MLP neurons of a small language model. Each row is named by its layer, matrix (gate and up: input weights; down: output weights) and neuron, and shows model dimensions 0-159. Each number is 500 + 40 x the weight over its row's rms, rounded and kept within 0 to 999. Numbers have three digits each. A neuron's up and down rows have the sign that makes its largest values positive.
After each neuron's rows, "fires after" lists the tokens most often just before its 100 highest values on Wikipedia text that the model never trained on.

L4.gate145:521539526498515491513426549522483516553519535482542524481419446535506543450460525571540553529521468508493484472430565492519502528468488547519504476509456498468581527579478530529460420463471523435527492473424536454460482414564491436545524453628467542507449471463550486521477515486489531484518462514542548470516498535471519532550532497501482484511406570505462534472485462446486442469513445489528502526432482491543512502568563597492509551547544469515539460543483478583468509501465532
L4.up145:513490402578551487453497453460499457500523497492599496525512473471528513482450503431469493545478517447484497515498541495509464580419479502512552481496495494481525479513555523424554490485499447500542461522444474532493469469495439520470507449524451467436500493494470481543449472487474484491462420519565530515510474452521482513553452483517524456519507414451427537446524536567516525451459565500580481573509445422545490502494453573471522568489391504477487475525481546568415459520469483
L4.down145:501505539447531447492443535445420464440525442456553464520472431485477551444491520465537523522539506504484487514470573483498439523496432528517535503502455478470527539525519528480493435505476450492596454521467536446566486481520529533452413472581521497473469482492471543529484525522412530471428474449567434474522451520542500550504528532413526522534532517498478452519476538493577566507505510532581490550517479454474537471488513563459543530496519496450567453458496537474449412571472497
fires after: " in", " of", " from", " with"

L4.gate157:553521521448477517531512534463454502443397473485536481536532482466524539520525449475465424449525459501506494511501523595491555438610502463472415576529460498506500525467533527452535477531512466481499512525583555418526518518551508526425522518466479511482480453464463471509568415532491501529531465539494507475427482504542469552552467556503456446478487418510517506552497422469531435499487515468529508589551510540467549562452523467459586505484523518482479526472475461435488454484488518
L4.up157:485445518432546593553474497514568530522489430476553529488500496505548542503504532431590512492488528444543490561437519466548529505496483515595524503408453498512487486505451524502455541553582493546474545492476445571520498527511496486496589530389528551514427524500534538494505513529501536521497461528478477462559506449543405495525501488440459493539505478504457540479564532466525485550474468504555492540523472525530506471529429504514451562503552502540538540531398450562496534503504509
L4.down157:578477586534536575548486469474372484474343556527519542476547504531556473451492483491516506494548428521478468449481518478492490474540491443470444423431475459477454488463421468558591492517574467482514489461495471472468510505507451464507486518543538463502482469461475481501575487470490469530498516574487501550494559494469476460492495423531554505526585458527451500506510486498450512454482597478486506492519490513509556538507505449475495461462512546471494505476554507510539483456473449
fires after: "'", "\n"

L6.gate92:505447508514516432499557481451510503498456533493509450445504469471463480563491494459532459516579512537491488484483447522501483512405433521460486488547475445560503452522551562561476577527458482441526470446516441484556546474457474503444516501499506510422469513494540464555432404510512514419476543526537502447461552512588577503520454488451544554473437543542532441499476508473488519438493526547472436461467521474474440503499468536484547477582476521449512496528520515540453511583431473
L6.up92:494537384613527462480468498544508531504468529526447544456573439553495567569521503502458537538542452537491533471477495604575416487495552519504554500578473541485496500576532430517517546530509519494426555479498488440518509492536515381537498598551483453457451501508503495465503462531520479509533476491549507499537445512480493478499514512489519509451536484513465525492491497507483538545453510392449510451547528502545501498483473496446471475515494488514464483433533533460426539457520470
L6.down92:483496453491559506482573546494494466476481552447493584496519446475516538568557402451515587538443512413429542484413468546570535474536492573515552513493534446511543514489463526488507561501545468498468523481487516529514531415451503418480450531564451455498543560563508541519494468491507521494472497504467507497484509433475529472446479534521495528376499487476549530508467474475481499508483539497467493471533571497496453422477548543476498500505478477546548465455493535419567475490459465
fires after: " In", " an", " in", " ", "don", " or"

L6.gate190:532438477485521473476489433469518512542461538501515499545495490437537492492481476489573449526540525472486521516544475552565534573482517522449515500537408496477484541448529546556490529423514459419446541494475508494488469456506466490517532467445507549539501515432496478440428520576468549488586500444534484507447518579494515434504485531460495430495456549476434534521502418495448482446487549456582458458494514420551469551508527512537376539546500465490542537518483476487470495518445470
L6.up190:554479495542481487436512521546481479509498404500531433525509551502487555487497507463455477568569439551568500500422559492523435428419472480485574520532501495529520530530505446494460496434440530544511492495457466452456447485524512407442503431549449521510519518417506499496484427555448506482548449435535511465443504530567423511508417479507469531503520569480495535460463473453473504481544515479522553438459501430546476509527492537444543491542471541495500534461529513485503442563504500
L6.down190:494526486506478489472479473559532424538580409515574364577455485519538463484476457504493475504478495507452432575551468535441478498456515545485486492509517442479486567518518528508455479570493465540541511470535480409506484463477559484478477461498468568506519494553578504443571440510545471540501523503525462546518515464518531550495480487531450485531550473436478531557443469488531485531513460512511527496572488507494438480531455491532441522463476428457547445503465514537619488541482512
fires after: " in", " the", "1", " of", "9"

L4.gate70:504456463513518532493506439481513475543534499526512536473475485584510465482559475521618473520512494497468566485556441504504576482482490445545510538533483528524512452487522477426556554505469454516491537472489426516495547482447529411456445414573507504517549502507513497476467538553499441501476538500431607465503565491521528444509506459501460477526523565467494471422515410513511521506400498502543565543461447485526505556523524492503551411472474492526470503521515572479471425495542457
L4.up70:525486448558512463533432490487454477546525481557401489419434505472472495516554518471454475502531524461473486480479493493509509520537465542560500489536531476545448520499523508554527518452526462479576489509512480517530424483476527530459521518506478583472505478452600530467473445483489471474517480548447482499461498489527483427443530474551501546467442486518483484506625559494513469533468400495499530580516505541519575495467622520565478517482564496526552519500410509490446461494532429
L4.down70:540481584437531517521494517501509452486461550488468526435436516440557487498537430552485496493508457513444535420484486443494482446538486564450503500490449485466473477465526518497494505438462471514619492547488440562546477506412476571507520563452552488505553480494465466531527571537490492536517549500527557521551535509507577532485457521411531461547495495453511448492463500542563529547561468557522503439536469459490536486542485525508514518484493515535467589539473516482415555502442566
fires after: "1", " Na", "N", " U", " A", " N"

L6.gate46:458541485462521582454482490454501576486480496531495535525459479444540462410526450517475508482547506450494486490485432494533478505421476497496485459561488588475536464522509492557463526461540489410557437497436510473545476469486511495495411477420511530493482552490537538466499524516439538491520473527578439541484507459476549508450533564553533409537558449494504541502463459602498514452428448464511509490522474524484455526492512456475502530519514556473475482459481427492525486503373508
L6.up46:521524491575574460511564531470476572459500571502420440533421536521437569419523501534513533503439501473523562485511477493455497513470471527455484476475536529531467528577492499509506465447432478490453553526506472488528559477502532540464483507516465528577503430553577522471501544573505504570492525478488485492492543576481490466552497490530426555507465543490479562430559500454488483542415536501475518478478484437439571439533614462481492503503554495476498516500526561488472463508512508
L6.down46:472489461517527506484424463418445545461512622503477489534528532491517499484500435460540555510501457499540499517512516497570540556468538468386523496526496451527479528508484570451498504539471474487438470588490531497520498541516500479449554477476459445482508419454538543508430481464523546570487516447475481524590546540513546490509424504510450484541458500574551504446508447475510498449469451506458542504506453491476537422523548443464511459487527470467405449543506481539429499516533541
fires after: " ", " a", "==", " the", " or"

L4.gate31:425511462522492523452471489547475497464444482480499530536499552454491487530607528497505447399432509488551509523507496444505537554530512468554440502488439542495428490558433539603561530467502520525473522558519549594537512428497540543521480535486515531444427505462497477553541464532501533532526553519506419466532425536514527504474494487520459510545548471510500483526499500582454507510568523446392498503487468494552499545480495464499437514547481550473520556499490574489495490521547434
L4.up31:558484462519509459513484507586505510492564522478511509440456570549487529558518526468500447450452465515530514521411477408489530492518526541505490500410403554478524532552500542500474523485514566449529512490501478468538502507494550539515543472477407617500505529526500440486482528487564539565453529478538482518513550506506513508492503443507496408523501498500534551469412495493541516567503514442427475503480505464566448538533566596496530516525544491444463517526494546549527506573557463
L4.down31:540426521479528546496525515480446491468448432461509437518502518539591510526558489467539523511525516474515414500547553485554476532499422531519511536505433470526477524544436495483489556527458535583525493562508479506487521529497503419565415457508495479497536531531533495501575517519486508495488558497510473481351495558547473442455498487481528532558465435461530509459480473472485502475517515442456451508496407520487490516608442488489494550513550507501494521520532492532508408540474416
fires after: "\n", ".", " Score", " Team"

L6.gate76:524528562525546534545495494460419518503549421454491476496510520463532525505517552475497448597522542446438507542505459552498486542525554499538461498572484498513527575519599531465413524573507481473534581487481462440560496476461495426436484487519518545512526515487529450517486484485519458504457574544514475477426521503492542523493481556529498488536543469509516530475538495481425453569457500473484479519471544463500457533501519473441459400568558594548530540418487484502514493449511527
L6.up76:482515461450511504521477461454539507515455510437462506562495526561568540505440523535513460461534517503519435503495491456496487486600488503530436558533570457482440492478487507545510487539544490582447484464403529535522453527416506489457536509504465549499518453516456512546490478472427508507546465579519542536509533483431463466484546496504536529561553464458519495505551522490498415565420569466525447495495470519489452550513505535463562455490502579581515525504476404500519440570490477
L6.down76:524476500558510466503461500496534533562469518491446532530472586536521545560489452524483537526485500517529510499504485456479540502596453493503448523466536484516374488491479547525555532489492469520461488461356536405537422580442506520481524490502505532524483446514454511469590495545465535459514453549553555519478515549457473479501581453450491522498476508527529536496546566455460478520538563562516488540482490484510500541510438558495450553512459560510499423458491449562502530523477484
fires after: "\n", " Ja"

L4.gate180:532511436543484525511486579521527490512442485481482428506545466540445537558461494490487459435531542490461567553469400435471496530391482499464539466547488552540438497590532499474525461501533459453562487485510572507509512464501538481519514445529464514480440466524528530478411449513528564541421487471554424424503460549461523554524540485557485531514459499500553565554477507524444524490471497504506471542502513510492479475505491489488538498545571560557468510449551505515500565548441550
L4.up180:512479482540476486471462482469503525497418546543442478474535524554515480516480603464460535506467517492543508486558473439500455487474448520488489486515524490548474542551512584438494467500534523544495475478504540501488518483538476501519508479544543540518538484553555497489506534537492573508472516546447471508536475525504565523514531502499427504503492524531482567420470473525437504488458568442531522646530511553509562591534555402502483466561640437518509498467439502490544503448467519
L4.down180:472463527550543505459470494371494587524481443495487516444537525443481502470511474491489503520417487589529470548541500477558497547528469511575504459516489485478523449441454539555532477523534484537464460516480547448482519521516463450510474499484534520545537484507491504422472607536449504540427574420528410514498455573452487513475530482469500483493550498479535487531545521531499513505505517546476487440436467475470490460490548486528545543462480468503470365470453531585459476528510500
fires after: " ", "==", " to"

L3.gate82:574500535535531532524462526542521533541517533481581430470578456605511478474485553482427505499538497420446492526505430546600479480453499519527543512476490534569497573524527473508507515475501513480503497450517490553469457544502465482519503432517504495439514521435503526524504480576541471428537476528581569486407534531508536466528479517474584546560503558499491502512480565511483581519533436500528547427482491521569499540523520460522446488525539506466467459520551515545445563505514484
L3.up82:550454486465518490507470554501508533510534512455456534430503477521464526469453553473481492490528555426477478467592500462576483504436525550438516487533514581561454592544451492507472460501456506459471523463484471443493469489500408457492508466509531491592496483459446525488504445510485436530477530490443517517464559403482452516519509481495530459523483524576493474557507442541421467512558586520506543467461538524534491542474446448479455579441463477524566523463440464521476553511495535
L3.down82:579424458538438564478459417576478550572472486458466485506454519476590462475556496482490438489521415488418536470476455586534530469453511553439525458485512515416503481517516502525550510539520537536476538542514522472510501505493530485502454434535490509527447479491486503488496467482450495433449550539516504454510497507498500511490512472478506566588477488476472521523401576571630446488473475486500511526470464538541445482566595478464473520499514498494476442483490481471484488481496492
fires after: " the", " in", " and", " a", " so", "-"

L6.gate94:542514484501486458494475514520466567492455583469477462520431487472517567527473488547455484503523456490474501425501507476505474496542509485528592488548458447538480534470505506563540542517627527459458526511483447496506606487482511489518475510518556506479515503495490443439494451499452408452485562503477516507514546524608524523530579516488518452459473558543546463487564503472420516450502515537539461490536534468569456549455443504452538468519484466523589595506518476468491571534471506
L6.up94:487555555463538479497525455424496530468519488456455508529484452457526562523528540595508523527490460539561491446464497474547429540521454523572552459487440581512498547584522434482438535523432424494498497480501478482529503461544531490529528456421614529488471539529467561454466514573500492483557471516444565496491516448504497430515531444453522504507546448504535493490534483477504444504502517490550488546544441545467440470547482514469555487518461515476561452465472502440415490527496536
L6.down94:484459510443574466473454460505495506573472514574540482451581536547593501495555527522507542494505566528465527527605514475455506505551433484423515459502533458498456461487508561541519520461518538507485490525440495527505529532486510500492409562559443540519500461519491465548514530511542490463506552460541421508567477514531469489526554532513528562456504557461497530460543571513417499468481490550487416492426489478539552452518507410458485532527413536471450524522477500506456515522513452
fires after: ",", " of", " the", " in", ":", " United"

L6.gate111:517484530531504476514529519459476456539485520506488563394529521566494558502465491464509472490488475478487463488518570484484510475449461500549503488455491459490489521506507462441502563467544589518520417448511438547596467531522467467504484379495575511496522526480517556468472525578479506458491517513483538555486504491531442500582497464537517497553599494516521561459449517497418446512486588540494541486487504511449544501440496646488478516526501517470528562481519528437522557511530482
L6.up111:522456533480497524469542479507511498512499487483549484570504494512501550496541541555386520439509437562453499533434516486451485456451552464461467497539556503529475485424512490457530483556465535533405527519481467487482501438468465462523508504551530504525469445404494532517449500459505518489513521526514460534474446512564511412528488486523507535441474525490475459498516479448565472525631458419503467559538496561498477506534518526443528492534479524560582524538426490496488452499417589
L6.down111:403526522422483502592572487553578564520505541472465428491488503485553516518483529536518564447532503443459514523538445485480541490578533480489455493532431456504457432452458455571507536522522504498516489554468580542432542509500568488536513533476480511491532527483458442503537494516541500469495506505512521486537543637483544499525503485489510561557450502421543446543559498487441474444486555474501520498533510504518540560466553404546484513485457480439469463471494474495549490482512484
fires after: ",", " |", " of", " by", "=", ":"

L4.gate171:492453414549550531550473542431500505539515473518528434508476475435483585503517542561573510495493486492465541573490466538494558503472521465516482524501543523475506436594524496566501468469511506451591526493477470540416489484463535569523634476533493475491478499524509453467489433456504510486485470500573492541476472486471542518555490480507498466482544494517492524511478470532425447475468506481538472584438537460516485476545504491475463507521457571399495449514548497517532553585417506
L4.up171:503457475512524519486471529556505586545509543435491474437506447437485405549539455533514475476479484563482492529474442526519591536565444522475464488536544551439419541531553537502493436541520546440481453458447434523487509533501506515494506494499540479509477440481506482468499527496466532477471535505524438492505531521491504573493521496531459509480537443443539557451504601445490482449558447512528460586474480499506466518536471470490499460519417601472435412505465496502565438489492483
L4.down171:513506440502482506485508445485536523454548493497482460500447469515449463526462518477474441436538473539482480468567428498434565553603483517432450492540485494508514469492463446566545541514546464445540525441488530478451464541477477483452520513471550493455472497462568485509441497486488507481501540463490509458488501508511495504508483461530451494452487422567455526492480559432449612502456516469545514611486495513527381492474471497434398496545462522524538497574488540465512492499426530
fires after: " re", "-", " in", " un", " "

L3.gate65:491391455474487519552536416470497457505474383459481467484489463524489569421490466487519566493496526511570464492492516495546518479551504515454506478500512499458516397542547538495483555534518517448485473436499512496500484493515591577481510471532461529448409447477503464476541532497490507554536526497536522495469454466555457526476558510509451476558455539471509550531517471512506518493520514529518502492498602540483398532419510471470566508488535498540583511526527567529503433563519438
L3.up65:492442479421472478498440478578519499500546460487425551533463476561520541425538547532559521410483483523412522508543569502536448485526508465506528488468530538511503455454499475556502534518535456491504500460443527536499556510509580510440435434488461526449473542475474496557496511469523478507527482506508490549379437467479539485523514517494499484546478473511501456529493438515485483468472541513482449482490492448529498561448473382517527515402570524559544500526427551466470431482540514
L3.down65:593467361505497487496524537531482462495463501479462486465515506503495477476445442454492545497517523537414487556472438515468467453489471501528590488526488492469508435491533461419496535537517531544444532435495523541527527445519509514541489513513480456534513445492435491475457470522540518546424525486516488440420511417569459496590523496515530526537517593516469462434474536472528549469399485506505500462488515466516494412503574544514489553497505461432486503503435477483485453491436482
fires after: " U", " M", " A", " J", " St"

L4.gate160:503531447490536542505474514512460487459509436465535445540441520514515574534513457460561434521510480495475577556500518436529488456568502473484521579545558475510473470501419557522467471544498482577518529475460521460543496459482488478580481477547481516591510576487506544590598483514458450512503485532468437459500562477530468462515426509454527409518499496481501491472493476512471459552417540506557465506571458492552558494525466548489455547535550542525463466511468473472513474459567518
L4.up160:447537445511500483456472489557500610456555437497553491517440469524543477525476539578558463533519437499488410522455442496390474458469515450515517511596540488502509480540425516461500477495524520513502460474502512593577515519489465480506481481488456495526509564520496544542536489555428483509481508466533530506482497529465490469490437442449555516576529509524519464473473457542546476453474479485490504462475477475624461485469460528558481449493500517517445517547424415472477537517546507
L4.down160:534478488462412510515544537518405515500481477563437421479508580503523458505490521500521515534512506562545496542510483532488489487572542486467529520571502454459483541506507497512437476433595474426438480547539481439536581486466495422505493523453529498461487462498514530466547450499454473520507458491525461505488486477445467523541493491476495491473514447472478457546551510521438525488509488501488452530496491515597508551514526446453506427503525547513421485579470572622503470560486595
fires after: "\n", "jun", " Re", "R"

L4.gate168:523552466491537528518539540504520493484553496512547513546481503555451514539538559416455514474482452476541571579459487438452535431482531571423430480578545498576497527474502496485525528506488524476490417540449487557502459482470461425500521494467526533495526525510555442546475522510494484471524525526501543504520611521517539491516541514461526489476517530480442448482390511497478450565381456444502481474475561489534464532485490498518442533545437492507538459589535517456517493544534526
L4.up168:467504603513543501459517541557521522495524511469533549525516565449499488524545433465451449556536472493543540539464389512553508478550480518481474489487507419604517526498477502421505560465467436524490468415496487439557476510530454499524579528514495444486553507494477503502510525494530489524510489545441542461495494574559549429558489394576560511495472537467489501488533566442536488519486506538478510504417490523546470502537576526534516481456426475488545551470551506521507498502467508
L4.down168:491490527487508497562487491484575469526508493391423510501523460350444513486502523601532444447454552416548448575498526541508578516480525480545513553479504496492498533534479481514490407467538557485506419550441499544548504513446491462469500466450518476480525480435531515482458491535515567508577517489541529468507466541485459545528505533528481499431557452426522445568489481506502543545477468550511452447508473474499458500479527481462568441502473483514501491525449468500509507500501561
fires after: " in", "y", " A", " of", " a", " to"

L4.gate99:527511481518474476529427487565533471544528506533490457531508507469481575480480463523576452525558555579547490455533515459564441497484466495481452487500588543528560471423465545478526505531499528492525445507468488491502445457464450507431512488484466588442528540535511542542487500550447457534518495538570525468467485471478529549557461517493497567496465442465464490505517489465510503531488439442499472476403506606552512552565434511582474466559469522499536458445480469457501516553559560
L4.up99:522505457534489585503561519508409472557473407419500504536549500532446520516522475579510498484455443507514493511472507477492494509473556437465489526593485558522530491483571517527466435513568483464464432488467489534468518526490489458452540529516538454424505508445468478507500519511436546452484445522514580493485480517439533481498520458554551531491562517457432519475451507469459466451495519467531500432451440486497584534480546464536504641559463470484445527525500451494518466485502484
L4.down99:464495453474478512522495540517493498505495448434537543562519474536421512499440503521399521493510520501440527504589475519451499470523515609440546427478483448464510532462492428577513502450457522423498501534459512503485517508510451436434535521458574446486474512464518462524539548511501596473529456532508513436447510537483528552501473478505532535502440510499473519521487604506465514414541465436499486429529542482521567497468539444512496588528461517482496484468492409494435527510486495
fires after: " in", " K", " at"

L4.gate147:506508494492510488523523508471589551471578515484577534562486514443522517528473486528551548561459489492489579483494488499478457483478418554523501484479506563494495564501492504535478517504525558469523494480468482414497457499451459461562569459429460493479516485467419498524472546579441483433540533474515524562445529513601489494520499497443618480517425586450506489486477485533390558517432489525479500584470547511475500458513464533540489532498504517490424541510508505527456502533477508
L4.up147:568424448583468485439533551519562391467470480459515478441533484537572489495489563510463495446535477492478533554428412484524481542467543532524510545566374435488548474474508524493463499467511528510564512437481508544532457449526536484494467504480464491526493459463480467473476465548535541451512470438499534561480499536547447490551477494466489556569416552509500479473527438446530515482462518518561570500519484559527468521527517416486480474543499493459509503504445524501550538488508543
L4.down147:467478459469459474447532444535500468473480426486449497508520480545531505497512541504511489492550567509501428455434484588473515444482545519465502481494463482393484520540474514502473493490546467527489562471515528476524481450495562454502512538585521523545466455523515492500453484512520466549542492549531530467516446491519440445511414435560414471463561487466517493511491575477458510630479525444460576442491449475549527524488453477567547461492579513494505502493439517461558547439544462
fires after: " to", " a", " is", " in", " or"

L4.gate80:484506494547532524511458465450550553418505497505540486516439489546491450548514536451493486405474491482493504536564428485502557507532446532499520515463497553542461539544439556600501528475486455475486594465458527496607493486579505465473471472407504456420509458502518503530445477425531491494506506519517456424452448509458518568447492426510471468514473523514535523479484432512466398562545495548522512491453459523497467506533521447502489496556478474446525574475491475522572483509496497
L4.up80:544459459542515564519422453533517549500515465473538581568524522517410501493498456443461475470483500503477549523534509488488510539467478483506556501508496553548450566633568517565514480540498546519516473490510484555586523429493514458503482435468509524506394443428463533487498486569510495536501511500509455537476479438514491510457526489478490546481477548549541511547445569520550511529529480500510401516508522476480478448501480535487531546515371512499497493490432542455504420511532499
L4.down80:494487506471577508488466490545519503417520463418432454533509447501462526501588524525455466504480493483518469538546479563504523567530510430451514465508434455514483560422491561633470465512543560491484444563530549552459529516475500439516570434515419519563510523490547471501463504516453500494541533524534511502559468547503502479517565525485509524599566416498528464488493563534513568494493488550491485517521400527506509515568529521523480539516526549479481480487479509464481546494535479
fires after: "==", "===", " |"

L3.gate106:509485451473505502491490395518522455424485531473595476531491503503449476547535530498549595564514493507549510522407474429550562518489464547565484484524512470507469537485520493494479513529427530433507543521463571532484467487488488516530483459525458415516555539580570523535517444425485506486464503513512519459460592469444526467594471493518438467509535543480457556564512501550503443512507474474465510418545474465451484474551422509452519529475491548490492479496567469450524527476496486
L3.up106:486495577484549469523513557484522491555545492503525483483546439498478496557480543495482468531545481506502495493531422496479586501439553562529438479564478499498486541516475458504487496531484582510494581501466502515477513531535536538527469528456559510492555524467453492529504427517458490442619519445516479448447537454532478457567504532408484484482534563500437483530481528483520549461487503503542523401476482550504613462538497442542436447449438521519469507497470530513470510617498529
L3.down106:495488467480556476511494546499575514527475484529453559557577551493546519483475498458462438368472492504502506518561547516536525555582410415405491583455528515533482540451467560447569497481558464530590508463528440496549474507532467536525511497463446531512543469468508496485519487510480472488510515470549500499484559532552579508484520519582467534473482513497526456535521527470547589500489536539451523510535507488511465535475495500440510560525477410470478541453531511574539502508495505
fires after: " Su", " a", "a", " to", " Re", "ve"

L6.gate11:474573406503481461484519496503572508466471445524481480477477441488480454502510470535469447489530504465505504547505495506551543438457484468563543476490461537467537452483549456504426492529473454539549475460550503461530527444460481512414495482477559511481434457524552506497414549508537477439544469574538494467476527450538548473508469522570457554533471561531458559485435529531443477473468442464482471484531489510486479403420508515529598511505476462422562518416496512521511497493483418
L6.up11:535564389528487435497558458531481505462518415545438514450573520529487515493444474507523490481487496550439448515512486495487491517448510470462580531472495493537579539497512449487450504562497491533460506522556509478447506511425421540409483486428462511447492450481545490418502524469491567399539511543484480513470587476539498434549540496539520560559469534486451544527450526472503533512505488469497425466488476509506512490506559497475587552497581463512531520463482488489549470480497546
L6.down11:552467516467484471407426504409483509479478453521402563552519477490541461502539506485551562531509472495423481485479511482500487500543555518466549533506492474536528540493526468504421506507509400493571523513541488406560525526531467497505491511554432545501586421460516553488511533458473501547572529532501452476547455447533488524501523546484488533554574464443477497444485505516533506517541506493495452465457445400560503482540461511473433537452564528473501513510436506443531492546475479
fires after: " U", "0", " I", " M", " A", " J"

L3.gate98:497507520506518434473479496515461401537473532437434497577478448589523574535409466504562493520491481491468501506465541475528444493427501543519530448467457498506483540472494471569487398505530517424498435531465531471529506478450499500479555502508494523483468460458480469512508500452492509447561469570534478518481507471543491509493481546502503437459532509496520520488489467421556466537526547426508555611486577468540483615451514441504506537474454477465549538504491449487493412525533485
L3.up98:531522512475506573516461551449473525517530472491449475489469567513489560554482421487500510590439562481525540493463480522558501478389470552502525500566563552549516532494540500537547460524567499506517504474479466494489517535532461487478521477530468520501428462435474587553511520522460491529471484482492571545505520529542540503505404462488460500511529512485437521473466492545439576451543445417499549448392524511534573533455529522474469506451500431508484548568515485520470466546549470
L3.down98:539443454474496575559553474452501486449485484430458461499469484523512552548503564417532492464438470474494485596504508538469464524526458462503549495460518379600483489503459454534509579462517440508533493430494501567523526474526439499474466516446466544549526586454456555525534495397482468527494507553503494521484529577505494508461519508514508534503400523473535447476500501484606514487469492558472475523444460464486476488504485523527495536491510452502545438538494480474499541446504545
fires after: " in", " In", " ", " the"

L3.gate33:550488451610494449476428533514501494488528580455479518503537444497485534552445456481543493583488522559450507468470411474540496480463482490470493485472527504526463576605540520620424507507504522469444526460528476450516454471499509511486508490549458505513432504498476485521515533586453492480473488520556543513482451513525548465462547515469471459474471488472456514461492551534430523431579554472506508544474499522447402566515572531480538480477512476573534533431523495490479514530500500
L3.up33:508482542554546461425495502503477496495576530541475487492522373517552483495509497535518534556486540518487525555528539544596527500569537536530506455553516489585442532518500481490459527524496440489485538487461521426497428439489486480479493487519549440496468456510520565548592441561557541503485563467487521461559449493465449418456497521467561444468510487479507469480447520547452413497473475533472476528525539578499510474458530585472488566497539471506536474504492481478530492544543428
L3.down33:492522544511478481505499507495488521465584461492452573480472477540507445521552558468503519486524435451544472516446511530511461462510613460584588482501541474459511432449500486414431530569521479444433529427458543618542477502532506515420519523528425437498472530544534434497459444559545507460494495485511522528514526560513442515475537489489495544434503509497443476492480449491516438513470528537446470454500445440464511546477513541501463537531503465470576468474524463462495499500498470
fires after: " ", "\n", " in", " a", " of", " an"

L3.gate150:504502485506559486516500512511469500427479465503573487542478548451455478571517480451518532503491435487443528550528456515498538472447440521475463428539558560518415490522543532511485449522480491449470486484487399512517536518500517444496558474530507513504476470545504519559460516613532468475512546509485572526465534497526541535514522530484549465499434573510448471486443447511523466622467454599468502455502438516503517447526503419462445509454433546512503571518496482539497520568478552
L3.up150:428496509531516507486433510504486496403418484515485493474502475534505511479481496477495494565495534567459523446502479520478504510464476483472457553422531465532502519561474467505520460483542543460347485516446503496518541485487482436509535471502575562454420468485517514487472470582517490579562522561457475563526438478534463455508539588531468483518586475522536523542502497494521503579499479434558504460514559505494532542491447496485499548482506510576560431520514530492469572496502588
L3.down150:493488517513526492471523587525391526461492531506498475553443523498451475510481431508481558502529464544390571620508483530453488489478485564456490579439534457534448418484535499477514462503535454497441494537475456547500489521462496450533522448475418479487496512510566459487482416455559488515418540468529457525419529461510489532464506511470495510520491467464475534542524471491431502542536499448470459539499574521524541536575532420457454505501469526525560533548494505543510476510461499
fires after: " the", " in", " a", " an", " "

L4.gate79:479516496484442535468561537515504511528512503461511548403517476544572544526418499456493455431481521491499526502488516470521490527498468538470528464499487519534541475552485574522488526520463483439586521503469546469518505525492603487507475516489538534499494595567558454476440417431547541504541488514475481473452523519571478471456429505452544488470510484483487530466522453465473440468455464478538523539404520628488504493522513595540440490522473562481559474498438554489544553490481521
L4.up79:507496555564500532527444503430553539457549543520486541537553489458548564550467495502556480519553502495513549490524407445489550430522506471431500479479472552495557519515467501491538465515527480486540572441485502481536536480518483511509521536441537551512515519501523482573556451557539452558450460504418540542534513466482483442497474586495503547439468505569569534529505537515584484470436500504566487544497549516412479484500468482524497625470505569478509503459571472475491509538520550
L4.down79:468480447443503457497506479514540483499572500543490567474466466513475482567481485539527487525548520476484518535546519489442537498464573418536390457565516535478516481562437466503423403507540486462552482450465511499512506536486488517472498498431511488505526537509527449471418486507573497501470509473462488507437473375547454493525549495513457496449485536444509510448483551498509573496537464515492532614416503491463542491440468491511446446521509590549501568491439533469496503478499493
fires after: " ", ":", "\n", " |", " (", "M"

L4.gate66:467513436568515448533460514497428475536559449513563457425419513540399491507435498471483531456530520475489543535432515490491481471520450565488567525519516500482515548477590458537520530552549458457504462466496496479405480496496530491541449474530460453492500522567449469518529472566444462441532509540534547433517479492438512543513532521439505453486505524472477475477464578488506509600463451464510505447456557541589483482493480442481466472462477508505487490470509547531426511480533564
L4.up66:516449539526572553532520431542519384547447478471443525508475543499526476435435561487507423538495511531529496484513528521526546487582561506449466549490481475401487455499617488525492519419523482520444524525509435522558520504477501465517531494506519492519463448491460509514548476492472466495531489538487518495422466472491435503551506492547402534549468472483497469462530560421556480500471561502511464499445532536545444503553435464509464448487490522485479554484493514530399520494556508
L4.down66:424527465457487474515483493455502543531599464456512504442497493535476529507462476509556551501499499564432531534501483488448455482519476466501430536456551530427455407581505529561463489557576471487584484425496507521482476446465466506483468548572521491488538529596474466469600505444515490482426513522530515452465517450529529539536454471561516548571542548493506526504520492504514494470450478487529471574490493513539486452515539535536452529430485483470511547471544451420484490560495543
fires after: "s", " as", " ", " a", " in"